MLP neurons of a small language model. Each row is named by its layer, matrix (gate and up: input weights) and neuron, and shows model dimensions 0-223. Each number is 128 + 24 x the weight over its row's rms, rounded and kept within 0 to 255. Numbers have three digits each. A neuron's up and down rows have the sign that makes its largest values positive.
After each neuron's rows, "fires in" lists the words (lower case) most often at its 100 highest values on Wikipedia text that the model never trained on.

L5.gate311:082143108122125164084121168110089114121095128126113135099169104067114092150123137111157145168109093154157126139077141139122106136100112115114097101149100110152171141115162124114135144136147103170099158121164140107147150114144137171083082137170112138164147117084144117126116140121107114148104131103158129117102162115187124112138154132066141116117141127101124138117117144126100136109138115155138165123098138154140174166135123097107092116166118140108171137105130131097132102153121140103134118126162127150114104104157135139132133132122129109133054148129077117137120124080135130087115130160140145134137144115116106150093129137158134153081138138106151138107081114098174148135093
L5.up311:133124123158100162113134155152141125099125135111145143114144109155144115125118117102128159140111089080139158157089101129084112134119127091176081135148145135112151123163142152137074112157123123117132139114128135121132145092126093118082136119145134096136142111144151149091164143169110164120167138129128143130150117127080104108131119146136147076115118141109119104103141143128133150088169146150143165135170097132110131151132116163103135151122118101156135171145177094103139143113112072075177156105082129088115140142162127119104092117105134116128083098114089125115140136102173110131139110157112137126161069173094144106143122122123144133137114101159119135118146110086188166134122
fires in: "from", "of", "for", "to"

L4.gate50:145127131106105139143059168125136128125108132157129125183171099140130144137143118085135143133150125142108134153147123096135081125150131096149127132124120149123168111074102094138140143136138150146134122120075110179125087160090099120140148165139108110126112165131135136114124131091144116115104096139139158118153140147135145121125134135105143127117125138122099147132131146148162085118148174137155092119144147152134162147122130123060145104064164115117082164149184153177105144132121150120133166148094127135099148162128116137162127107173145129130145155117143136121143130171125094100136151158164098131139102155117096146142143142090145143140140168120130179131164121123200128152155
L4.up50:122106117041126106137133119106090138107125145153146059109175164131112136158119141126144115166107142132104156117148119112153098122148178125077126127125155117136098125134160106084108137137106116119084126102116140141136158111058148120137110156130130150149113149137154127125157082144163079115107155163128152128086120123164167073112133083152140168131118129125113125101132105122109130140129126143076110150175107150153156136127126148135126148131137072172133106142140100164129100088092128118102148131149130117143146148109090132112126131140107148141092122140087120155168132136137128171130140096128123141146118152134124162195129128118147129151117111148094141163135115153132133157088
fires in: "most", "following", "highest", "only", "return", "given"

L2.gate166:115153124148108140140161117125103117153130097149144135114133113082150085113160172115153115130171111134130104132138115102125118154080127130126134126130141115144070089149173128083141161134138142108109186148109148134159154105140120158099142125138101133134139136117128123130119145134110106119136091148144148092153100087143070135124179188086152080115152134108102123121129132125143106141145164127151177128136103125175117167148109124137097116097122118114140171158136096123128120160193155115123119100110124077128127115109149119097102138149142117128108150114107094160097114117096158103116118122138148126121146063120092143109147148190117133190150109098111126137131106094119119115086
L2.up166:094099095135104145156141092148113123166098125155125095128113112112139093110132149161164115111159111151169095110085103163132078167121168107136102138098130102128108115124179139113107156151160121062109148121156114113137141100129127173117152163091139145103126124096140127085165104156109109138113133162131106117119111103153094167097158117110105112132168150111097080121148111099149126142170164136161149124183109092140144145131128133107111126141112113067115158150133088089156135096170095108115137093120128151110156134144138096122101143175125125111101154146076117143147124122147140150106123115123118110123148092127140136120159124141120134169115123098135129169161116125141130099105
fires in: "to", "of", "that", "t"

L2.gate112:156111149125145138088137091105106116143136124089115159120122112111083123154155182116089144138161134109135111129153155139132145129107125139104102105178089131122072114137146150108134122091111124116117118145096125051122192128158081147132143112149153122098162130129117142093110134144128139086136090143108128145107126131116065148104137172111139100108168099144098152138123119135076109111144113124136173128127154135131133163121140093107125135084144089138120146147133112166102123118199132106091118128151124093119135133100162135112152117118131119133118143114154110135117141100140120134148087165120147163139178156130161124084179126106133070161120160142095104150131148127130098119123
L2.up112:136094139104136144114129114131099119138154129114120141153131127133063092107121127155130132115138117112146114068156134138129152142158139130114098152140137140124130141136170145133130169131161129122156117108152116099121125115127149097102137117151153126117111120110117145062135080121146117085147118164121107148061162138103095159102131159094136157116158108160139105139166140137101155170146099133120144106114157107123135145176153155137092165150120116128119146105184146129160128106125141166110176111163125139136182150087121096104105154117136121156136117084131095112111119143106149124158141165120105122102188175125127126114125138099186078124097166167160091133092123123123121131170
fires in: "him", "or", "them"

L10.gate178:115113162157148145147116144113144142124073085110124079101152096099154088131105126119145113158129092109121151123115134154061098145149135116117113097083145127117135113132151145094104119131119099128139167094100142106170125101103136105160148141120131150120083115110132147145086147149168142145136125130120124134166116096162123171156182115140142096104142119078127110136141129148091162141164175125159170120178155108106161141153100087135143105131108105137154160106155137132125102140133123128144100136164137147097111080124161167174102139131166139132103113123109118135140159088151104120152131116149130113187109117146114140116126116117094122154134087140169083139132133123168130155146
L10.up178:131147139143121167122151119093111166170084116162154147077115122100148104191141151082117159166137116125098153096088147154095125093171124117156106128104140109154146108113167151137117111136106141120122134134128128154163108133119140131144110157127092163156109160115163099115114106112175112159117111118102141154117094098138157155158151104140163106171098130111169135134107155093164125106120148102150109191122115150139096148105150134164156123183109124170110127161091136130152152134100080150124114141148152116188085133125104135125103147143157108130120166132098137139126122074135112110111129123101124158132124114143125116115138153149130157111143091132118072108139128118098137114119
fires in: "to", "in"

L8.gate17:165156123112069126109139159116127102152105124129118094113104095113127079093127111159162163095162062166177088137111090134163115166100148118135086127138085109099077132146128178094141140107145153163113146090169172100164107109169136191082131157120110134116134133102114116140120127118142125131107156137176116113139084096149128165113130141108140141135137121111151076137093149119152129105109155134157134109128149124191172145187134135161143137107092137130109142156116116161123128139130143163115125153167146148103122107165141129142113132123115106126131114142108117147132126126120109140111133134143104139124116093121115081151134148140176143120143113096131142142132161138141119112142
L8.up17:142131091150143123108210171133115072090127154125153169112105132122187100088117100175157129134079108160186093140119113118095146120105108116169142142105152122145132138151121147148150130137124140141122138097120136139115134151136117095087169144094137160109150092107113139098137155136136121112141167147131131121133130062146127172105116153105111133126128123174145097162141141108137139140139151151110134128120147107153128131136119140115115110172129113137115144162122115117119156111075107130159123113145173084120148096136126119121135163116137115091149111127103107151096130119098099122127151117123129109122112150119142142093134174114128087149106144096161123114038115134177131162143
fires in: "to", "of", "in"

L2.gate152:109145137093105132107169124116126119109173104104079164078141141096110131129149129138153145151146105138123108138180144059152142115132124130109152122150108135076103099134164135116173144135135119173093152125125150094123165172127077144102166137150126143110135141123122124151144131076127146100166093067150122105102134127130078112111162138138105144124137123128135135113082122142099106122093114139170140123116143157132128132168122109119094123160134148145095149170172131156089128147172147137138084098118140076102120132127140157115114180105148147102132114145133097114137184087101086155153149139135160164128128137137159112112129152122137101128133135116136133133108135089160138153126
L2.up152:112140120124113115098154134087148145180168122132104137136165113136132139140151133085133157159137118077163147153131118106134133128138149169103138132116138134090136099141143149147126147125115133116095161116131118124115146143130107154085097147121123173125143136127080129141162146114086122080154084055144130084132142093137131156160140090108087107134093115133119098107108116125160154141156180104146115139089179116147115142143113111127125150167137129139109140184128138154144142141126140117115116090130126122138108166149138153137163105131188128082119109158120109121185150163095121158144128115134109130130166121102118134150142103126125107107102101156119161177125152109119110185193
fires in: "of"

L6.gate62:096102127115116113100100174133095116098100123160141104139099111123090124139116158146137100121095107078099172131137129117081088097141198150130143103089118138120126126098134141095136123104159156130130180134138103122137146127090163121148126116149111108093136120124136174068146088113145142156099133096108103113117145093098107086091117119097121083122169104104138140125140108130108124111122094114146143124129145150118112169106152107184116126136133101159128142107116116103127139117155174128111143106129136115110160111145109136144179087100153126175149120149131119158141130150088152132125115131161155086149174131095106135148164107147195116135147148103156120105114145103133136139093
L6.up62:122142115143143082115143118133105117060132180126103115121156125115145152159145143096107119114101133079123103085133144121103089144132108141096160119135153110153156123111152103129122124117128083135137134111176134098125099112118161096114141098131194160158132117131086161154134122102142133140149166099126083114136125072073122154116131107093122126129113121116133134120149125147075153099159126148137097127146151155090160114100085133120127116178135120121132116132121156137138149157074132119142128105112129142134114089189103112138096143190151117136154132135082141076136158120094163157133147147144128113128137170136154150148169159115143106129135135174139109120108113141143128176120
fires in: "as", "addition", "period"

L5.gate234:094131111100159112117131129106108112123111092107130103090126113125157118164093153119120163113105107106117131147134127099149134119150156153128139091143143131113076147125110132081117118104127127147092142113110151058116100135134125131138156121157104125126098105077134105114108126101123121111128152117129123158165111153116140084154172195138137151117150156122171117102095134129114105109130128140150163107146119114145129161138086098137158114171121091093151158127100114117124153154150126125113067150142139086097101074096195139115167161123113128151130119141113104132136168125153078130125139161159130145128089133107090135115117168120095117131162125084160188139127133101165144138115
L5.up234:130106114116138133127080124089161144139109073091148118122101125139117107101134135149127157122114104081151132143085134096153106129130159096125131105155132110103146126108094149117137132104074143180162117099148138107111118121139159105117108119144114138118107117117135118105144131103131099091158105119083111126168133161113123094157118197150110124148118129112095122139124094091174121104111129139162126129153123129152132127139133131137109140167122105124110148111087111123182163107092118140118086125158113078148157116127151110151082118115078148154057138117147162106158146166160100155101104107104112147112117114086119094106111117117105134122129159097102145191127155115122127181118
fires in: "his", "to", "the"

L4.gate293:111099145124146115133152149124088072122109115107139157105115126142128122155108115077107150130171101170119101147163151141132183091113139132121122120118136134103113091148135133103121113132192133182073141143124157108157100165138115126153143112158076092122112148097143138145103141125151136104116117141125124112123059147101131129111138089101134152110155141142158103143075164140155129118141129146122131109068144112108160114168079124154147104115137158129127132176164155152138172186117134170119130113133171115118162114142075136144154122116131153154149083119129145105147153152119113096141132130165144143166136139146097092129129124133130160120161112117133148157160119121130098128105
L4.up293:058122196110106144088146160118128099094177139119131149102099128137123156170147130096116127141127110079130136119133155108151103138110140092110140128090134131126132073099127127107140104112114138156110130154122152124133130174129102133118140140129094101123089132132130105138129140123149169142132131125166080115149066096094118127164091125120132168131148116144130146112075147098143084140106112129156117127140109160099092158131100149146118119136119126142133145137132109154153149178117158129143143111086170124164145138111107129162111128116110133093121147114097133131189134133120124149109043062129128142151117134088100107079141143118095130138142121101120152123161097104124122148109
fires in: "as", "of", "and"

L5.gate182:130149139139147103112126132101113133077158084130125167112135091113124077193115151137136111108170125136119133124146119113107147128123144114096153132141130121175099151118147130160111137145160150134104138117178125157097072126110151153097129100160125157122127150069128149144104127150118160117098106078134143154106058095097162197147194128108099112117135124099123152103137148136135150120153106147093064094126172113123156147138097166122159145132108140146104169124132138130143169157136144109110122080104141131112179075134109129131137156123179141132136139116132097124101158124115104122110104153117135129131110149111106141155123122127139140139142124111150138152154129149115136163108
L5.up182:137132092125134132098094131132094143137130157130147121117120140144112109107131096097114166115161148133158117129141124123158135179121159136154085143141130126165102085109143088131141109160126117145153104078084092125108156132110107178140097105179117121134121183083114101128094139116077112120114110117171120156162115138166102146103153122142121139132146142105111093139093153110118117110109134153138160119114118136141115133131105131102123134110096141114135133116175128165113157117198108103129150105177133151110103089155160132111147098161118137138176133164096124125106101100157119103125155110102175107126081124151147095112154158144099150166127124148132133102200135134164118151144
fires in: "that", "describes"

L8.gate76:104102080121107141123118172131109104092137128174140084114119093160086123102103129137116165152151107116141122163119141139102123119135121105177163126149155135114095132122110135083086104125130136147109125078152127102106116142152128134105155141101135150108160184155117074146162100103105099122118152137092122120150101101152153114091152102124145160124152141105120110132108144124133117155151126143088103120148159154085168131143126135131144122077102067183122120139141169161146128097161107130112106100172134130127140125112101117112120139120098156141167108101142143108132112124098122131128080165104079091138164096152110132147129138086153115120121105130141141112103122175156173126157
L8.up76:146156143150092150147072117148124116148190121105133100117108094130117177174135137155108141079128125084115151128157085140118115111141095131111130135109104158134122117108122087144099138123158138114104104121118143136131134159163108134150158108162184171130149108134105138157085099132126083113079122097103115138116111121132108117138146150108163127137115127126141151159159119134114111149113122119131155141140117145120151125167140138134111135137120142138131105115154151136108156148112137129137076162128163124145111161086105108157106162135121066138144155119148125092160128096119168185141092138145115115139121074161132122132138121139099138096139162134185144168093147110123170092199
fires in: "part", "most", "a", "largest"

L4.gate131:147131109112119112118123115101143108101131106123093127117133119111129107145105117143109086088141129159080171134116149122177114161067123150129126096118118136113086078133144115110159168152114169087124179149125141147117130119100117066072153126096111093135099139115118133113121142103172138154117098098164146152136093130110131116111124144095179095112158103118114119133150119139112124127131110088139116117139114147157108148155120151153160125140130143145098164123129109132141135121186152122147133109106103060116152089139107143122122182147155102156108167124149136118126153149108133122139154155153133151137113109113156191092125172115137117158192135112117120130115147106136096120079
L4.up131:147156095159126128134069133131135115148125073126121166156134111084115118096151096117137084111152115147113146139125123114143162166140122167086148140116188135155094101158158112132118150121106098087114132160136096074135110155132084106138103111125129097114133132120107116153121156137107124072120106156093095159144110132160124118155168149117125152123146148130165153114120145125112117146128133100156132132120114105161125116129143091081085137130087133134139135132171095157127123168152140158134164126114116084111119084176163155141193133161134101095135146177119108136109155127095144108135156139152120128120090088160141129145114127086115126113096120121137185122135120125093129103144
fires in: "that", "would", "can", "could"

L6.gate41:123144108101155118121125144119147166107142168119101199101075165099093141152134130129150114154111124139096135147140110149144097135138143124155110128132128129181107091124091115107105134140186161114128138145128129138099152147150177101122122142133096078103125166130122123140110091116119168148117155145145134134144146136132097126121118080097154144115123118123111131116087118160114130133107103110178126130120152162102174137101110133105138131127190110114124137097153080122128122136072124124138107161126205140126084146151118164116092153121147150071165092151166143109114094134136106101151089147143175115108144160130131163125126183130134136093134119148166120120132127145141130126136
L6.up41:143170130083150099097116143091179182167130108149115122096115108128130131097131105087146106128152101152117160115113098131087133158123095146144110159146109111104136110085142116103095142155106145075152195133119134130129120119149131170153119141150128107114139123175162148098102121137096119141106158129108151157127092137131136150124156082116098127123144130154123123110135151116125110140134152130096135114104129092146113093183141127061167171122125149137114139185090123140146104129102141143069127121155155118135088118127109143119143107177131129160123107174113132134166116135138094165158146103150136136128102113134129138113115100120072121113151138117117175154150174146123122098120
fires in: "of", "a", "his", "graduating", "upon"

L10.gate170:128166075119101129138072131115069142165094085140131094120160119118142141143153142119109140147148087124149140144128128182127132108123120135103126094146119164144133122099115146151113169093154139123062122165129147132130121122159100086142128134160100141135107134150146138166133125119142174174116126096127135138113126067112172127149135106153117129119148129142152161148068135143167114126144128160109126123093119075193115091158127143155150101142119095116117126133116124114142132104124114169122073128158165178104122127113144170079138140172128128125156115137108113132169131120126161107167121135114138114130148114122146124137125144096119099096127191125131151088108136158144124116158
L10.up170:127145153153139145155090138105154136169158095111115111146129107131142200086125152138105127154118121134142119150119149116175140122122148118133135142100140136151110155116139140132137129079133162134133131099140159091125137173149169158147106174123133114110120119111112167111150118151112131142130108123145111089162109155142127084127119149116130117115110103150115107125093088126111117168129107126136141135156129136163134178083136140145157133142123143113134098112154176094149122118079151144172085195114176109114118114154110149081143100066144116146148111110126164155100129148110152163142064138115117113108128107153092155129097082147111133061092159144115137145146123159125126126147
fires in: "a"

L5.gate187:111138104175118151109073128141137103090145121151115106140149141110123156113184093118101126134129095096095119133172130130132148136132123128153113127119175144119157132141152138117115135121144130148140128133106161087074147154138160138157116147188134117161127122119146151132126087157126114138098095112114129149112125131160138169106148155119108074114146098115090131137135123147097143128132134118147140128096129122177148170140124140114129127154149100121169133127198143073123131052156146121120106172064121144091106109138133129137107106141127097118091151151082125127150121111175112106132121141144114105149135128129096115135132131192172095182137118126108138090093122111114110175128
L5.up187:114172166136150099136150109145171150109114105132168159115149130104133146164160120117109101097138149107130135170124099121064132143161127164121147122145122122108119142133122112156144108115104100137134121173109115126101096163103114113120085155118129128135112127124163134121148123130092139112143179124154137132154096087122176154130163103135140092133123137081131134137111099135081107128132113136148188140092167091144150125107162141152180119099154131110129136122133143136090151096134115121200097130121148135122088113147129158111113137125151132122159149144141149136145114088159158143108106164124125157163141182134162136098124208155162088093144091146147151121134121132125131095105
fires in: "of", "for"

L5.gate47:087129142083089128148104115118138110128127124149114131124146092126090085161101176109115157096146114102108125107110119138113124139161141125118118088165099147091156110118107120120159088129143132101147153139162116081080148137118143166115162126171127148146102144125132137157102098152135110132136113085173078171122123131133155142117169147157172159112180142110170098134134115154116094105147125141115157110094166154136148151160098109101139121129121141144120139114103119113114153162133132128113095149165138152090098146091101133144125177142111149182127148093098124091146125108170072120135120153134158113153150157110130150170130142119135130163159141113165162117110113147129156163139
L5.up47:103105166116095155109170114113139093135163085147160123125104161150102138139126137131114142116131121116135140123108170094138120169101150150113120126130148137111126111153152158114161098115098150176128127116144141140085141113155116132152101104145117139110109081156122168116170143139120120087151157109124135093158128138144154159126119107131106139134147140141094141115145088143144141080191158131188146121110130214105125115133123122138115138129141131139126152181158109067133133118139108141119091080151083152123122148119153125092107145116101115118131154106115124118164094161172097167141117110145105157177162120110121093098080113110161110144126129151108150128116097147113144128165
fires in: "his", "abraham", "deshu"

L2.gate129:141161073164100119159131132161113114147109101120139143132161078061151079089104163140119137125146143144129095183127114155186124121113126133132135121104183119086109108138119174117153127098147117131121130090092174119148143129137170164129186133123096134110160148105126117171108148106088125100132105113108131120161172124134098129108150105100111146113138145115131127127107119139123110132127154116161148117134121131112128178133137130108094108115162147129198171118123121114123149130135163154159142156099136096128155096157114106136135119106158155099128128076110101165127146132120132092116137136159148068153121081102115127106146148157122155146113151109150138136162126134139100115121
L2.up129:145133127167098150101143129128138111126155089096115113122129112137140118177087109123122169147087128114164092140091120100150106137126136117163143137144164120103116101141118126081120144149110173188080164087147125113115153095178121147121107150082079140089124156081167113109146163110083149061115118121138122129144135130091116106138145116127124154128146119145092089120129131119130127123185137117121135116121160189120149148102128173114119137133122090142155160135155167097151083136157153146131133117103138113112131124135131107115143091115147098108105178137116136147142155140191117116112151090117127129141124111111077139160164099132131127119119138087140148152134133155161143110124
fires in: "on", "at", "of", "between", "around"

L2.gate30:115154112117126122166153117143087140148121110115075162097119098103109074102146171163162135108167133109111099118156137089127129105129155140094119148127127125193106082101135118090143103106145165135139150119112125139130129114134117175141196129064093079125138144119170126145101137126134136168121106145162102099077113097169098133084156153110110115129130120108137132132165115126114155115165121153153117105141134149147152154126156106121140147103091130094088127148149116121104150140154151126115143151120160117113134102103091141137078142114138147114118139116134113176178156126119090123112132132151140112106129126131097118147126126185139105163169151090116130135143099110163104108133
L2.up30:131189070155124126163126129127104167173134083122120098086123112075129112105091144142162115103184136081111120124118135130163147114112179132115151158125128120127097104116123129120118136104118134077141139130153144126104121116141089142127169141070123140117119136086122138094155135169147110147141105135174074109142140118182110119104145105113130104142129109095119123062159073116164154132152139110130169123154126111170102121144160134138125132112152140119122107119114092090144138104170143106119144105133132132100154118130114128095112140133152140092147150118138097164151117156123115092111142100131143090158112055116124123143097110146111140129136125129120154128180113091135107132124
fires in: "that"

L2.gate160:118141089069109147124158114116130089133117166099161121153109143134096128135130145133081152100125145078114188130106112107113113175131102133155101084112085146146146129100170154135083126153089135104119138106133112142075136146129149158087100161125157135129110113158125145109112102110154142116153115142137168128072137119103079159154128143148138126097157118133139097105164110150091114118135138132130140107159142115136132134140087134104117142101159069148098148108174129121148158144136122119123143129096099090112107122142159113178129138145117106150103120174108100093134148102160132123147095151152076115155079156132107158134134109090126108120138128176164116121105122134130151145115
L2.up160:089121113077076144112146106142153104128071126116169102117124109136162154168149129124144128098114138151094134102179153112104126133107163106143180134127157094127125121108126131182154108122147146145152127162127153115136085161137117137132154157145126143134148147148172152161088142135085110127110180104093122136113117111101127114095115124171142111145124105117138114141133168122109122106130117121176115151151115147134150125132115151118115167110115115129126128120114152135145151151093127145144133140103180134131081143120111112175132128156164087121127151119112168152157138124118125167123105137128119101106103113156121147119097126107126200186129079152144175177151145136145129096191
fires in: "william", "john", "stephen", "johnston", "edward"

L8.gate126:106140132138101138116154186132121096118129103118174164072128081129112076155113092099119140162168097134137126095151152176109099114158076115113125124104160135118112148111126168131107151141121111124128159112147150103154106117111164110098113161118143167132119072118114111133192137127163129096101108129125147154140110093131120145136132152111152124128113207107142098106117115136133130113069114120093114099133161136158152149177115120123123072145114150152150160102118105140151177124103152096111127120132123118149113115130108092150157129092102118132129120169099115127150141159155098138133165151142131132149115126118131128084129146128073119129120131110151131106091178131108132148116
L8.up126:112118103155100074104159151152125128085102108146170065137151123126117141179126144134127142154130116159091122136127146161077065184100145139171107161118131123094108113150125133119098103148137121132135166105140099117125127151101112131136104137143160147148080096111150139122116122115153114131106159079133122115107118112110124132096156173145168114114159122113119114116130118130130146093167103144130094143126099111155148128109096139125121111131131085110139174155110125115120170133134122092125134122127101100099104095114166143107101143110155135129104123180116104138187124070158143147135115127112088119147101128133109090145090111162109152120142089141155151074100154117120133110083
fires in: "to"

L4.gate183:153157132150096179111124127087126104125125135126131138134153089118118168162149161068106092100124125134103097153146109156090118135133137161151142113097135147133115120099081175177182157126103138154135137118139120115080136115118124127152132110130099105129092152129097138109105103103109138143146138138107111145142148123106114137158146117118150116094139121112131131133123093152111138125110106131145117105194159114124105197170130111130139112171167139145120139136103117123150148095155171166108075078111104107124094136115116180141125172144170110089156119146121117124136134123120122120139138137152147131126153121117122231090130114133143131128162120158160151102107120125152149112105
L4.up183:101141157168130135116155137101126097147126169141133148087131094137113117173163114104085089139119127164144079107126130154144138100151125078122148145088116133116094086117112125145171139145091118140157126165150149147115094157110164133141116127062126128133080126128104107085111108106111131099115139117128108139133167124106148136090152125094128118123128141123119112082134143132137111157076119102125148136156165135122130164146143139144106124124152126097140135094138094144154107184120121144194099087080146143133101123050095149174094151139195114108131158149113141131136127151135122112122103100140142135147161125122104153137139108125137145121133122120141156083151119082140144129115
fires in: "as"

L9.gate272:142118135125091117154147182141082116105132122125149134128144115144098089115131168115136123120137090159139147162156108155102116113117141132154125127145108148151121139149155159145147160147154141163105162147125150130153147113131090143122132143133157111115118077083109105123130160128146120137126131123109149108134116129187124163165176107131102089103123118123119167104110128135169124149093133096102111093113136144122192142160116094141140129168098098150133158146096125151099175085121140081097146157129094125128099118155161129128175150185159127162116156143138130131138133106129090132142114131153139134140092107107121110162092167126147088179146151106088161152133126142071102082129
L9.up272:131116124108122101110134174102099138106136131136128100146120145141167107106142106148125152136120092099160136146114085126124113139096141134140154130140140107099162147136105183160122100122096124100112162094154125120124136090106143140113139131174136124130126143103083148083086119126127184115138150074072195144144116115089144125130145105119087102131113130125165140095119147107089110122123138066126137114165129128167114136138101094112149142105086159061107187142094172096129119161155098123132087131150125133122077091129183113114148136127150112171129125126107090143144124119152135138101116159132141172130124152136112131152144127111135130136148149115102139118132091157110127167113
fires in: "of", "to", "known"

L6.gate307:135140130136098133114104153113165125103119128121125117140160120120131101125108131146096145139126135105113129153112081085145119161129144125163142091136165125090084097132066140121134154144112132109162124094116156154128104115128116122094150113120129109134121130136139118149134070137102146139145106144094151095090151102146089107108122122120137129122137104086096108121109088132124109103119168164125156124165119119157113142160117141114155145110110103144108200142087132112131069128130147118135096110059120112115091116125123090124108115113170122182151154098119077117132150133172130144108122117114134140140169108138148135094151127162200150139137081116153074119153132121131094163079
L6.up307:135147110131152144137161132142118116192164093143123100161145124117117154156098159083165115139149105168126141118134123083136124171138150132124096098098119120114138148121135131116102113137134137110124133150092068096125118178106126152127154131143123080152116077161190093122110112119120155140112081137109122166126082141118084157117164121153159126117165126155120145086127128132115135141160162150135130138095098117133115120157145172120111081092105134140154107097152172123127111105130114145103174151134127123109147131132138115095129099136114098139152148150100123107078148127101146106123134124140143086137152152106103087138127142156149142141161135143170155105163104116143093055147
fires in: "in", "and", "the", "of"

L9.gate298:156139154146155097118144129148076135152080138158081105082111138101125158163189162110165127128119161150103118109147130180117194135135162116115163117149079129131082158138114097127122108091138165126132132144109137116141152113150138111127108145143096115146157156140108146145114140131115134134129119177116147109103141103129138146134187108144133165125128130125172167105074181128119144126152131129139129127161150112083130171151157107134130088136154118149104140142120104138119090121163147108131092153136146126137106107169110109124138097122167111122155091097122080121120131107127123104129081127149119086083141130169142133091138156119167147135141085101156142101101145133129113128122
L9.up298:120108144109121124137117107107121118151106151145119109114115150103118146126152152071157137135105181128168119116136113104121119147150145112150142145146140140147147150142166081119078120118087148119163126093118135146134128138145159087120096127107119130129149119155123125152176101107124133125148106168154145141091144115103129142149141185187081170136100128197140129108131132107140166104153138165133118136140143067068120141137135125125076143140133110131086145175116116123184146123153062108129114149135146137132099132140117110076091118164094097125127094130118123097133150135143124118126132102142107127109154081117066136146135143146103152130113143142157150138096121109145073103128
fires in: "it", "them", "they", "people", "terms", "i"

L2.gate8:164160140102134121132103112117159147141113108134118148136105087125129084109117132146115113095173133106107135131104187135133155147117113126126106107135116146078095113109099149125140109116133184083130125133127180123155163137147115178153142111093099116110127174111127072118136117113141168120140108145104102094114112179107109113126146139149129162114127078158131144138118121132137173132118107132176151123160143148136113106156104148135153153160127144143104122128092116171156160110176155172095114166167110097121139092128166141124082140145151135111169123122167110100122145160167134124121139123163138140115167116135079138097118134138129141143171151102168160156097134150127086144098
L2.up8:120141180145182111095155141121147152142126116130110107121123144129117095149109177127111151102122157124150119089115159112181120151163108133113111116150133132144117156129163144069177108099104135108118087155122176161059156132116126162147153116155128167140117106137127071129125154126149144080134070131134117153128115142137134108134182158113152125142172155124123138100133118110140157116091141148119130125114136144106100137128113130135127156139153113174137146115134096138131113117158182145118123143141137082143158093097083151121162134104128168118102156084142144138124149137118083158113183148106123160120104099134094114090104167137130150138117159109135131126148151108088100153136
fires in: "her", "his", "him"

L10.gate271:079160108111140123101196112069142122177083123134086123077120119152145118129085123145173122117175148156152125137107096155136134138138157120169099137139099107143141138143118115125143157088145167156114146113161172120129131154093111147107145133095086126145121132121096130128098145090133113156097138119128151146099124127125138153117168160153166098138153097125182138109162130132115103067158109137163114113114170112183124177132138148163124146131140167117131127094130156111131120110101142156104141128112163122099110114129132147142135168117147139127098147115138137136141110144172116163089106121131154143079129140130131117132131175122111146132151100108158139130127084131165123171149
L10.up271:149173147121113067128146144096117146149098147142108139080124129149161125124141143123123168103127121107084141104107151147144137127112113095125131110125126143106109114110166130120172115107148125150175140154144140144112134142153145142092132129128115122174113184093115132128136091089167157128111102122128155130133131096089122139157143147060106111127151133130132140131075128143159084087085163140134116133156137134133161183137154112185139154149160134094120132095116117169101116141162159157120101159127114126128118106096105144113096161120155145091113116125115138146090160123125146145131105111120137153133179123134145169080176148089109110167176102107104142133160139100156121160113
fires in: "that", "he", "his", "it", "as"

L4.gate298:128165131095106125094064170072104146135128145171085133139106100114124093151102121111109132167138094124128090119116147086121099095154138103118112110160111147138157147107129137146179155123153125115145146075152088132110158138123068102126142161123109109147099150141134124104119140145139114140084117108139152092115138169140169110115121151137142114122123106107147132099082171131119108132087116121117097144128121126161121140166142115160167138120150141136139146102083112138140147140079123141130102129140168097111114135124139167155097150119172125091135150088121144116133151193113114090124131137114156104152183166151140137100139123158127116141146166091159136149104137113130102147089
L4.up298:121152114153149145102095144138111145092138155130127152120097119113134117157140137187137120125117145118104120134133097102106128136142091150129141155148108116118099160115136123130117100100147162113086151105087082141153124109091118127087139140143079128151114174172146147157139141095167172085119115141135174122127167108145120114126172122136108134143138157128172114082130118130147129135163140107138109147144127146160142145104090129132097087126122130119137099105162152095130115104124155146128174149121109112110151136170192124139103166133096118157140120118109135162142096160084180087114121120116179104170157129164120151073124159156129112118129124139142089126133071174106104132137
fires in: "most", "only", "more", "in", "first"